{
  "num_hidden_layers": 13,
  "head_dim": 128,
  "tie_word_embeddings": false,
  "init": "normal",
  "init_std_qkv": 0.0297,
  "beta1": 0.95,
  "warmup_steps": 200,
  "max_seq_len": 1024,
  "doc_mask": true
}
MLP neurons of a small language model. Each row is named by its layer, matrix (up: input weights) and neuron, and shows model dimensions 16-111. Each number is 500 + 50 x the weight over its row's rms, rounded and kept within 0 to 999. Numbers have three digits each.
After each neuron's rows, "fires after" lists the tokens most often just before its 100 highest values on Wikipedia text that the model never trained on; "fires on" lists the tokens most often at its 100 highest values on Wikipedia text that the model never trained on.

L3.up770:426489505503550494538578444478461431542422449496487529466548378447460514548410489532503384496484483493470436526533494579401527453415484490486496520491419560530470561431418588462493448398494482594465536527456443504437453528549516516535452521515524410456507586556449614539519501466546415474
fires after: "-", " |", " (", " M", " S", "U"
fires on: "re", " Un", "sh", "is", "or", "r"

L3.up332:499514515485485557491506442523423573428601506441502570504411558482478539353552391536552428547522506504549484485512572556477485517452486433497545533584549543462558418412543579518476523457492541490450435424555517499467532593496438502499487456471522466567525450507512435452426524552561454489
fires after: " sp", " B", " D", " O", " c", " b"
fires on: "ens", "b", "ir", "o", "ons", "m"

L9.up727:544468413598518588488526537565554498496416519479531452523515424475495570489520441467491492523519450492559498547604443436576501526501480492561588429383501518508564475528414473452573496498524471552530498535377502427458492480498572489498460416507462389456433529512494497506597480529509537426
fires after: " ", "–", " Rich", "ep", "ol", "v"
fires on: "19", "18", "ard", "h", "in", "20"

L3.up517:462502520536504497469446405490578591509477589534539489562443546499514517477545547382433553488491541460527402491568579522506407593549417512487530443501465569495462495481507466323445546526413554547472474537462477344483468422469493556469538556455496418455464460534503532494488484493583508526
fires after: " Al", " al", " ar", " th", " dem", "em"
fires on: "-", "ir", "on", "v", "per"

L3.up725:543416554485465549560542501436485497442477619547530534466479505502494516464567558520490546337430466579497501475499533564392433405470567472448550482445332528530515481456469507502489461433474514477532529487449496455549424486539561501494481548375518474518429606571503552483529469509515584467
fires after: " (", " \"", "-", "(", " [", " Sc"
fires on: "n", "in", "iv", "i", "se", "l"

L8.up355:408532543515439478441511444497467564451543459581474460550376632496509523471472503487471503476493437568545493408556488492421531459558518427472534492632460471535461521497534451546503510545505422541545484595517495551598512495571587509561481575413504474443418484530516522439467451503393503514
fires after: " Gr", "ch", " A", " L", " l", " B"
fires on: "ig", "ie", "ing", "itt", "re", " and"

L6.up921:499452489586478595519481406573506479477547550484502496526521467570554438522554517605498413452476527518577513504503519553568439393468495494444513478561552496592518525573504465520475418393437499470493480515485423500546445537540509503526530427531459494553473497462512522479490441448594547534
fires after: " B", " G", " b", " O", " wh"
fires on: "oy", "ul", "at", "m", "od"

L9.up620:507439486459411519583560505373378486491455532470546437525584508463555551494474523563518471440552424518545525472438492501388353511540563491535566476445484595587451466532495561476467485528438496525472489519521481478534508534537446479530463566375475519502491490496458481446483510489491492553
fires after: "-", " |", " ", ",", ";"
fires on: " ", " R", " In", " I", "2"

L9.up564:421478504532443530486418477533553476563432513505497534530528584452532449518474492447494571492485516422485514601409498551517604463489466486605469503437500478533473584463538525564519540490460480513543487487509470565410435358649503578594497511454508438483465529444432545502484515511508436517
fires after: " ", ",", ".", "10"
fires on: "00", "0", "10", "1", "3", "2"

L9.up176:537514442461499474395549444569576495523477487472578528531491556541508446510546465501536473375536557587590447505488505587565497528470405503640622513429559533447512448489512475537505508511423446456516501526562513560443466413530469537495376526507521563528460437538579467487484459563519536481
fires after: ".\n\n", "\n\n", " the", " f"
fires on: "===", "==", ".", "=", " group", " album"

L7.up144:505508568513539577535485575518559501408451512519527460479520618426497520451525582498330430496465561503458474496475513623510514475503494507424521456520523508541484421451507388497478444459568499555509471512499419454478529489641498451393540518450499485506537457551497501381487472511540487443
fires after: " \"", " |", " Lou", " Dr", " J", " L"
fires on: " R", "I", ".", "is", " John", "iber"

L10.up215:552553546551524594470436539504433456487547516445422527485447577366504516520453455563568511414488532452578457526585505500496536556493539498467571475530521545479516467521514447491501509454415555527522453491469421576544449487589433540489445477554478559397447541449524529556526526488519530460
fires after: "\n", " |\n", " M", "|---|\n", "ode", ")\n"
fires on: "-", "|", ":", "iss", " "

L3.up944:527473490565512525436426516562407442466502533434480440626488611602568490506366479527495480534446485497442504504548491575409440425598485486496498511500514492607526530507568584490472468546490514488525484560408497488451470458522489541486516496438448512462499479509464495463506476535624493548
fires after: "a", " e", " con", " fin", "u", "N"
fires on: "ur", "qu", "st", "ust", "anc"

L9.up476:426472405556521424499534488514520536556524550561528420485538460419550585541476454517474585445467485504458487542454494492454555575502487537469514475498510547511556518399524540492459397580471478537462462483519652426415593422502453532449457580473471488524489545458547612423518450556490563478
fires after: " ", "ur", "em", " pol"
fires on: " R", "1", "2", "v"

L6.up216:496556492522510552492469515514453516500520496409470433528502468533471496465596555495497479531533472422469480523518457503433559412562503479490506511566499507506588520543453485532447551461479422513502551529502489578589475535598570510504297494484588416436536506484495488516457469497526480600
fires after: " B", "y", "ro", " (", " h", "l"
fires on: "s", "is", "d", "um", "am", "on"

L6.up137:484468556437430563439479508457526574505461493429522524575493573486471544562468543472438516387432574349426454511638419548598451481524562437485552518479565520478442504459473444533452485516479505545512530397489548452491528452518525462525484484486492577469461434606456459482496549450530510518
fires after: " Re", " pr", " Pr", "S", "in", "s"
fires on: "le", "ess", " of", "cess", "em", "ed"

L10.up249:503553535474534570434477517512481396462530574548551519443485380515416574533449507505462539612549528570530448483441441443498511540439465452390536473533526501524552445576513488480510458549477514425463517489491473469512576462451482538488531428459549505510464553564403461462486584521378539552
fires after: " ", " (", "–"
fires on: "19", "18", "20", "amp", " "

L7.up68:531484451502546518487532471399501465447462511448428487522563451396519551614585447568513490511497533475545553445539501499430458416481497504499507487513486517613436389443524437452405467554460510516563531381522574483467491543481525495471557388597484599446537449567496510466497541561431540445
fires after: " the", " It", ",", " it", " which"
fires on: " was", " first", " ", "as", "y"

L6.up35:379561467511443516361489471489510512504489554499639584539469499474484582515501443426518493556467487389502433439534547548525496618575576415476535488436475542436541456524504572499445558498534521523543437440524533483561559450484441524494441450475486465483536523527527559433466467542537458458
fires after: " Al", " al", "l"
fires on: "-", "el", "ul", "a", "as"

L7.up906:478498521457575522522526487480550473527369527489505482565546402531533581449430532535484469476554501464583565536553446462463549420497581534523515457512505444507583452460468473530488526445496476564541413415451485499506590497571499504591502548466506428519486380511506482498566540423562543471
fires after: " ", " (", " the", "id", "ate"
fires on: "20", " ", "19", "-"

L7.up124:532501480473554555401429487522631529519509479457600441426478515510486612461458463576487521455551405549484548488499433485484461485542494494478535374513562554587514476483521531493494449522541518441587511530502482389537463438465521525535421514498636500491401490509427453524540509497395523512
fires after: " ", " |", "ode", "ation", "im"
fires on: " |", ":", " ", " of", "ately"

L3.up736:441560488485509528434390501376555553565489486577601534453515413573474517567510400359458429434465539502513536518485539454540449486510509529564524497546606454411548438514459518531491477488552481459547447457536475498531535440578469481490524540460501522576524456503497585424545486478536511432
fires after: " D", "cc", "D", " a", " t"
fires on: "ur", "ording", "el", "es", "et"

L7.up434:487551475505579480531545469539417421514462550495534482557477463548539564545450413498508541467613497598508493546523577540481601536491493495461451438442519490527514415543454544503412474622459464527457528519494426509490577405541614506505538418342494463518525517466487429511472495458552649602
fires after: " ", " |", "1", "4", "2", " t"
fires on: " |", " ", "20", "i", "e", "2"

L3.up717:478558548493450369561502583455561533513457548460511568433494459517471467525578523554464476533587435459447467393489437543510532517488470487484477512590559536517515546480473435442497446483515465456497523528443578427420459426427609460453530499578509550467468520440536542415487491515479492462
fires after: "A", ")", "\n\n"
fires on: " is", "s", "C", "l", "r", " was"

L3.up146:614633452565523556548514481522543447517527476500545493538372496506528488540390415518511492475586505357486512503429508481554521509482372432388516572531499545524594457479514516468488479524436434540510488444492546475513565470512497494606533431499488372509535497476478469508506486434503563533
fires after: " s", " w", " served", " cont", " sp"
fires on: "ent", " as", " gr", "ro", " n", "l"

L9.up289:484525541550447511596500552525539477491463546491533411467556483489545490504394434493522533429495536412560528491461551522647467371494529554490523437529558487408510513454476504473514441506543471506437472577555478426463553493462448500464465548489485517501616476441473591469570440576473471440
fires after: " on", "On", " August", " November", " June", " January"
fires on: " ", " February"

L6.up397:471541434541437504427496490490575456473466488476550482477469475499410559516557381569393489463479565530561569566496475523423581442533509520547572537522491557483476547539551545559426523508475516596486519491461463393606530471524475473497379520472609442588471440528513506564482519495655487562
fires after: " |", "ens", " un", " c", "z"
fires on: " ", "us", "c", "ant"

L3.up536:488449552460473518589585547457497624444449522436422521451491489479494496437461479482470496507578567424509428452537444527559493481549553535407516537515506463422421504513575544529483480421517540550467412456499472504487507543519585515594563504501439433500497545453516481443528390451442526366
fires after: " C", " N", " c", " I", " S"
fires on: "qu", "as", "ud", " gu", "m", "v"

L3.up82:488496529500489562503470578450448476485513468552427568618521519549463495334537464678449510541505570421545541543511491533497497462487553500505520568481463553505411549511491442462459520395556429470482431470507559572547510497546662588490566533514385539460487461576483505526528539516554473554
fires after: " T", " t", " K", " M", " in"
fires on: "our", "c", "ow", "anc"

L3.up227:471388466507439658497539559477519433508521488487601532471418568449482514506514460535473527611463386535572529547424562549491455501537458555499480481467459523454545464462558490589400503505547501420404467537460539505443455542463475611490460491493420472568521420553515459592529438459530447511
fires after: "e", " e", "he", " E", "te", " he"
fires on: "en", "ight", "m", "h", "on", "ast"

L8.up706:514532555524467548599575472554552321521520487453546424452508522454428553500552456530537583585599532438521500421457411593453441459554452528485507464421566516454556477543505512499452499430546510540444527378557381397544481533431540528614419448474547552547523460491506438490487538482490497493
fires after: " ", " T", " as", " |", " U"
fires on: " |", "op", " ", " a", "T", "it"

L9.up122:448502512532501452481549449493601536521450520478500483557463498459460513495505423480452518483539536429522518448510507475464535424434576593458575514532463550561558463574531490430560525593477477468511461466507527552530533379436494529560495458585456406490528570517555469476479575500495544471
fires after: " ", " ("
fires on: "19", "20", " ", " v"

L10.up87:643480550556487494485560478438519516508485517463533538360432416486462504508425457455579495432572495518551471560540472459413546524491482526455419431498587513474585481541570523478501525559519488373573477505517484491504430564555507571450511472445506603487446485487531564562471551582519538491
fires after: "\n", " C", ")\n", "ic"
fires on: "-", "ro", " col", "at"

L3.up180:561521519537432494529492445502478431490525601518532526491524540466501585530538502544453458492447549562495455524523517397493442530529550505487429626426522449596595481515475475553512512524551463653545475478457472467529585449574560555572399541485494495522500448458546534406467569404499481476
fires after: " Med", ".\n\n", " f", " Cent", " m", "\n\n"
fires on: "==", "al", "er", "ew", "ist", "air"

L3.up894:509513540434491434486552486504481547517506576581510553523548567454563464484431452537597479550415626469532466464417492538506425412496562504577560561558534595464444502438438565570497472490483489513483477527456471524426571456424576537475507507556480537477442558520505516484515502576576522573
fires after: " N", " G", " Al", " t", " K", " Ar"
fires on: "ou", "our", "1", "v", "c", "ett"

L3.up247:454419540577500505499474555539468491515499534553473519458570492432454511447493492489425557559559539525631588515561519402490544581554541480407586497533514506467497597436457539470485465557528421574465495576424474445519508501521515441498489385450540442590447479472443525473512481376438483613
fires after: " H", " h", " J", " l", " G"
fires on: "w", "ay", "ak", "ept", "aw", "ov"

L3.up467:540501402397423438554512508499452413411570463464483543537491490455456555484610516543543488508552443508549475525509498495440483543421535460497414536441494451447531542559492638572606435437448486469450445423523448550466436450463528471496462468547588503559515500449548489571588542496470501515
fires after: ".", " t", " T", " en", " d", " con"
fires on: "5", "w", "u", "e", "o", "erg"

L6.up87:581615450485531546469625487432452557459485557447393512438425518459522479519568484548516509556534486498551496454554374585540490485503489565513576467522471446516604538602464519532455542448563515538590603512485480538497559514513494584448545464510470462527401520508399479461574468501562471527
fires after: " W", " b", " B", " K", " R"
fires on: "all", "on", "o", "en", "e"

L9.up99:523471506449503502520575603507479402457495487526505518509527597540407490468400465469486490468526584538504484506412529536496525508437496527526542513533507454472576500543482481518539528509403478529459506503483419509545491504558500425535509492477500553628445546431451528447503509466542489378
fires after: " m", " c", " T", " b", " B", "em"
fires on: "ic", "at", "re", "ec", "c"

L6.up597:566518467507466511525542480476469516499436489479565458451528489520402500514568582515404503493564421398505475545537442512498487526485557388581390494498486459502521445493534515552400482482472492538510535477537572462525523573582567618488514558482381435438487529458498509414422520534481543519
fires after: "19", "E", " •", "ro", "ac", " pro"
fires on: "x", "ol", "f", " Total", "ult", "20"

L3.up210:558480423566553493518455462491485556524577546463462438483532513448509508572499408457480559538494526350473479441429501455539520442563445660434572611592450600484370596514527554490535503497520572544470533471434501496491463523564486584478494454451506420544482487474570537522380468529436486403
fires after: " C", " I", " c", "o", " N"
fires on: "i", "at", "S", "2", "l"

L7.up366:529542522518579601454486475456551511512391413532574505398504441606471487530613439521502584440475445504474522518546510415484484551540421401516455532433517494453382489485522532518515484487489518479534449446527555549447549472435448563497488423489539486510436464443496464551548393511483445489
fires after: "el", "ell", "t", "l", "enn"
fires on: "a", ":", "ic", "ed", "ular"

L3.up479:482477476471471539508509434562485431457462576485504498541517540521384481511550493486492451578363489485603530450425515534480446544504569512443531513527392462476458377439487435534555489513574554433427481515525490558487526481523514455480548476543454476548519542539507510436528427586569518538
fires after: " Gr", " (", " Mich", " h", "R", " Br"
fires on: "ig", "gr", "os", " rep", "pen"

L8.up39:517556442396555512453429485460521388496585530478494470485508552530502537444503521460519518444456529502469525458507447477477425576420563592465460456592532497418487536487541498524539459477407490561506434391557616525476517451478416475550531420536532374459499493493548498468481564449457523577
fires after: "-", " (", " \""
fires on: "B", "F", "20", "C", " K", " F"

L3.up534:494424449481435508519511520430563437434426478437492460549494419533463540483529575612522478416499494508506468440442555525487472437453502465524520470612561581553416468470460488589448442482498468510572530475462488537560522487380451538525506553450493587589495566521406565500556556489464480499
fires after: "-", " d", " (", " on", "\n", " \""
fires on: "t", "T", "ig", "hy", "se", " t"

L10.up132:471450552479523590474586532460483475479511477472542482499507586515569459481539460467436533447556499496534500423514531560441574566447472633578487475518450485528542406575501531578424413481515477639540460489537429497426509500545568507410503521452488515514514488504462447521481457552457452445
fires after: ".", "0", "3", "1", "2", " G"
fires on: " |", "0", "5"

L6.up511:430481502480397488407511467476435443578522404378457519481569499435467609457538471527532492462465450419499514550540498477519410463540484457506509481470501580533492458462543417536506388465481482510486495460437471491530529493479514561499518413456574501533451458542578569521450570495481458516
fires after: "ig", " gr", " cl", "in", "op", " Gr"
fires on: "or", "ap", "ul", "ran", "od", "ur"

L6.up904:427467479508419543477536564475436597463488485539536531463594441559448503589485524580485531448471485508543472418591414535438527564452411486497451419487490491475491538442461537535432542521542509475528511497569453440508399419562471368498540418507486478531530455445492538518519499486520491522
fires after: " H", " p", " h", " G", " J", " B"
fires on: "h", "hy", "on", "a", " ("

L3.up967:420529543534489487442528468501503515489543512519413536509530552465465577472479453537583540398596514569440494526555490468591421580488486504494517471438472523638450517443492483440625506525445510487472479508491496475449479503463476516492581496356465496559564409535527507565510449522508486523
fires after: " ex", " e", " we", " \"", " n", " k"
fires on: "ight", "ind", "per", "ist", "pl"

L9.up449:561465377495451531488582582574535489496488534469503445551415500519581503517515356498471474460595509479445500469448499496523425549531547448534508509505423502513483562413490556422401615488581514482465561508481536495424533471501461482537562554540504449434525418430516456509523494551512515476
fires after: " a", " an", " the", "'s"
fires on: " ", " ob", " in", " so", " p", " one"

L3.up939:463463554496446508502489510575426459518510504521550532580493619465483439462578445475482569519459423506481366547534592467488545515531503402542503503479439472526530481480545457506518478495572404480543492458456579487459537451445460441490564528456535559566548479539472516571473459473489498492
fires after: " comp", " rel", "cc", " con", " |\n\n", " acc"
fires on: "ording", " differ", " due", "====", "ated"

L8.up248:590578473598517549447453416516508430471487426427505418410462459460598590531576539602502584489491512488528514404528528461407490543570508433455518538588412460499493494611466402515451487537464471501473476554509469573491559587550451451458482576556467446463544588554416514434563500535494405483
fires after: " ", "==", " (", " ch", "==="
fires on: "19"

L6.up214:477530486421483446607486558484528466554490558441472507485441427448534522416570580470578451483540473446479489457432546574434469506447572489446448454524600635447403505513523518519490467482476514498493583544533488467494484491495503490519620504462565520502656466412475453367546522478526519550
fires after: "otes", "old", "od", "om", "eat", "k"
fires on: " |", "i", ")", "ot", " to", "T"

L3.up229:476515541451550434490454456527518512641472467462497435541495500498527471552505457544539483468478480486443598463454464536525507524583453531557443442482410413544564527473522409626521543505481386445541530455491549535528500489439480498511536474543460471663510495520510531478615436453506535501
fires after: " L", " l", " Le", " rel"
fires on: "if", "on", "ost", "ations", "ix", "ult"

L3.up304:511502461571523512547532481511438520506479497638484460539530557513520478473569548542541424620564544453543473461543426543567549452503460476477471528417442517419445548517446603554505480495572543490451445516515469385574470489526501488428456481411427468587440500487539459477474425479542512498
fires after: " G", "er", " n", " \"", "oy", " ("
fires on: "c", "h", "on", "a", "s", "r"

L10.up570:571461389478398474521482457460530436509463507476522529539499538442508473495570484476403551429555481601550375507456520438475428415550509464502492418513471451506480588588464543478515559509562515516516441433558487509524503501514528462567513535519478479424445501496523507526576479462495496533
fires after: " the", " a", "'s", "d", " an", " sc"
fires on: " \"", "ul", "ro", " g", " O", "-"

L9.up786:503459565459542591578543514457468463491411507530487484550493593497495530502504492423450471524454474480495443509530501550355457530498515497481463433525499507476460525537559578640465477517441502603602419494498513538381535513574491493509572524463516450526414521468561410443524547514453408583
fires after: " ", "-"
fires on: "1", "3", "ing", "2", "aking"

L6.up463:559471529499481536548506549504547499489544500454479506405448477425480528464528464522548535430484577466443511511612454489559507529528442489532553424478469512487602542512491486434503537481485491575530536548497490427463579509558560509476553588526489566489471556549540487533515456508485476518
fires after: " Rich", "ep", " Je", " Rober", "ber", "ol"
fires on: "t", "ard", "h", "an", "f"

L6.up655:470531564507482483386554448474495437417502445450540490516525491442552531506402521466388497525435530531557413516543538514424545445477544510605511499584535428471462411530485435585422429496540485481472501486529477494414411464483555488539555449482585573540517547476406456512603522545581551502
fires after: "in", "ens", "ut", "2", "il", "us"
fires on: "um", "om", "–", "us", "ent", "ive"

L6.up842:492473554558425493459494554517512488496517553547545580440495524540577572500513488556589486486517447472443592407487598492469518532473483493485495471380505519537451504538485486502472547573483487524560522534556497465481436487486541443500460474495540453489533572505579473557483532405468576617
fires after: " Char", "ording", "f", "it", "m", " due"
fires on: " to", "les", "o", "t", "ond"

L6.up867:560478427521392448539465550437534500466543511542463492529488518518519532548484500348551445381537522539441439490504450581499534529429557482452498530542504471505559502473452490559473384513497506563562508492469514524479553430539581476474474527468387454518505570560522510475433573486527422467
fires after: " L", " M", " l", " W", "el"
fires on: "u", "un", "ang", "w", "g", "ud"

L7.up991:562497507480471497492560485498550492492526547463515523481475589472398466493582437511532492521599534437499589470539495564461539504558442538472420582490511644414507446426427482573523560484387452475462461451581465443437555388570560502587421615509567493537519442498538506472556502485404487526
fires after: ".", "otes", " cl", ":", "′", "old"
fires on: " |", "aim", "ed", "00", " ", "ided"

L10.up594:523382578534544502542466549464459384589445446501417530465497533516550588525516475482504501431535532399466510547548438541472443405428487497372438493443494474452593566546472540458494467488486513418513536439498532488471462486492477510542383560426519539443642527538457529533469483484471533471
fires after: " ", " on", "On", " On", " May", " February"
fires on: " ", " January", "2"

L6.up975:523438556412482597566436479480471516435454474411486577553534464560493535437514549508461446534528573494396541521552502460515543486464520513464494568480410510621521464525534457471545416581468499531430421540536531512558443406473503524530494552496511517523530426442485628584523492527503524542
fires after: ".\n\n", " St", "outh", "==\n\n", " Location", "il"
fires on: "==", ".", "===", ":", "s"

L6.up573:516463604489466510474520420520510487467532479532476482426412548467539538488475446530632517527447563543431495489472516554422453544495497556503502486465565480471407439438513483620571408473534419454416463458579531522414502458572530663482471424453503562555516392491446536508569526486516538546
fires after: "1", "2", "3", "4", "12", "0"
fires on: " |", "."

L3.up742:502585489490459469455491581515420442499465564437468495486532451502531476544597495465415554531423496570561576476532398543418530543537565488446498425387435519479509518442379490544570505422576505566493405486533477460537496632505468465463504413508447507511385600582518515420464487541567491582
fires after: " In", " in", " F", " (", " s", "-"
fires on: "n", "c", "inal", "w", "gr", "f"

L3.up208:474518468626365514432568568393461489390466488509444575533496550460524597495481498475583508454451518551553370440518414461442495559477601471467478514577482476533521432618554543539510519512420495534456407371556506576455403520538563456557418416454540514506483447525534422508521528518459476454
fires after: " st", " Ch", " part", " epis", "ut"
fires on: "y", "a", "ode", "and", "e", "n"

L3.up985:500567534471593543525570528440563534511521450436444552501534615523516507457619476550491440505454490531530488465640532582500485523428515520476525434493502536557602513522454569578422381502532490489478563521473492577512466491398389475464490501509486472559432547452516494396534492455533486457
fires after: " b", " int", " w", " T", " Ch", " B"
fires on: "o", "ro"

L8.up219:510507506433507581443555586466408537588531512443478523445427512478530600523505412407530516454486497544484476551510485558469470440535483464544567580527571529481545555547517569574451530592518459481449535489452457492486455549571626492612507493533491494579481560542520416581517557558491495485
fires after: " ", " In", " d", "In"
fires on: "20", "19", " ", "ays", "iv", "g"

L3.up358:516534545446513512606485413470556513470355364524465470459468511516507482480488498521448503525549598576451489451422493505491555526400509423520443417555432530420486479527487478578433548498537442511456493518536530515535491497502479506460478365447505453564583514548469505504485452486513484484
fires after: " was", " (", " V", "R", " a", " to"
fires on: " also", " ret", "or", "ond", " rest", "d"

L3.up631:454596542484524524476495517519518496537443471508549603501507485453553499512486499584487383516510456486518426458517500520488386471519531566408485530476523546569573600452465451536554478455500454551496538447550640462436474465505492468572432562494523552533512527485493383478589546491419468524
fires after: ")", "A", " W", "W"
fires on: " is", "hen", " =\n\n", "s", "ne", " was"

L3.up956:431469514475465551524591482489464454466474470487570519561466396504534488468542409519586563497536436571424511504470523519468517661533476575565444546503538491462493477484517562530535587481518533575502519446596506491526485459530488509440422463437472476461559575533565518519564447429481537581
fires after: " sp", "E", "U", "D", "A", "P"
fires on: "e", "n", "ort", "ic", "ons", "b"

L7.up797:540505538437458510481564538570499599404470494520548515461464533446627567527383423423443471437597524569544520519560494410484548493579485463455496508539523416554410500579511474479507478495488524484391413510625552459488549471568495525551500518497401511571517513533556488556504487473479461590
fires after: "1", " |", "U", "2"
fires on: " |", " ", "N", ".", " W"

L7.up216:564525528534479518502611507474467474497452570425542516587502461438444551432476512504524465517508502539492483541581630512407563493480579452425525491463562483511508460557443510491501485597510373534429436476471579495521531625453557470548520543585471495467420508501526504429530508595483503457
fires after: " in", " ", " the", " In", " N"
fires on: " ", "20", "19", "ort", " the", "18"

L3.up935:442577558574480508481546529463623453397505573556469452531632479504510531566473565497471496535512473481526464466457521483530513540534458414483530492609497470537504500467466508513439424528495464469499462522329460549447441573546558467530540492425549480528503483477541475486514567508505534562
fires after: " dis", " b", " App", " sp", " app"
fires on: "att", "st", "pl", "ace", "l", "p"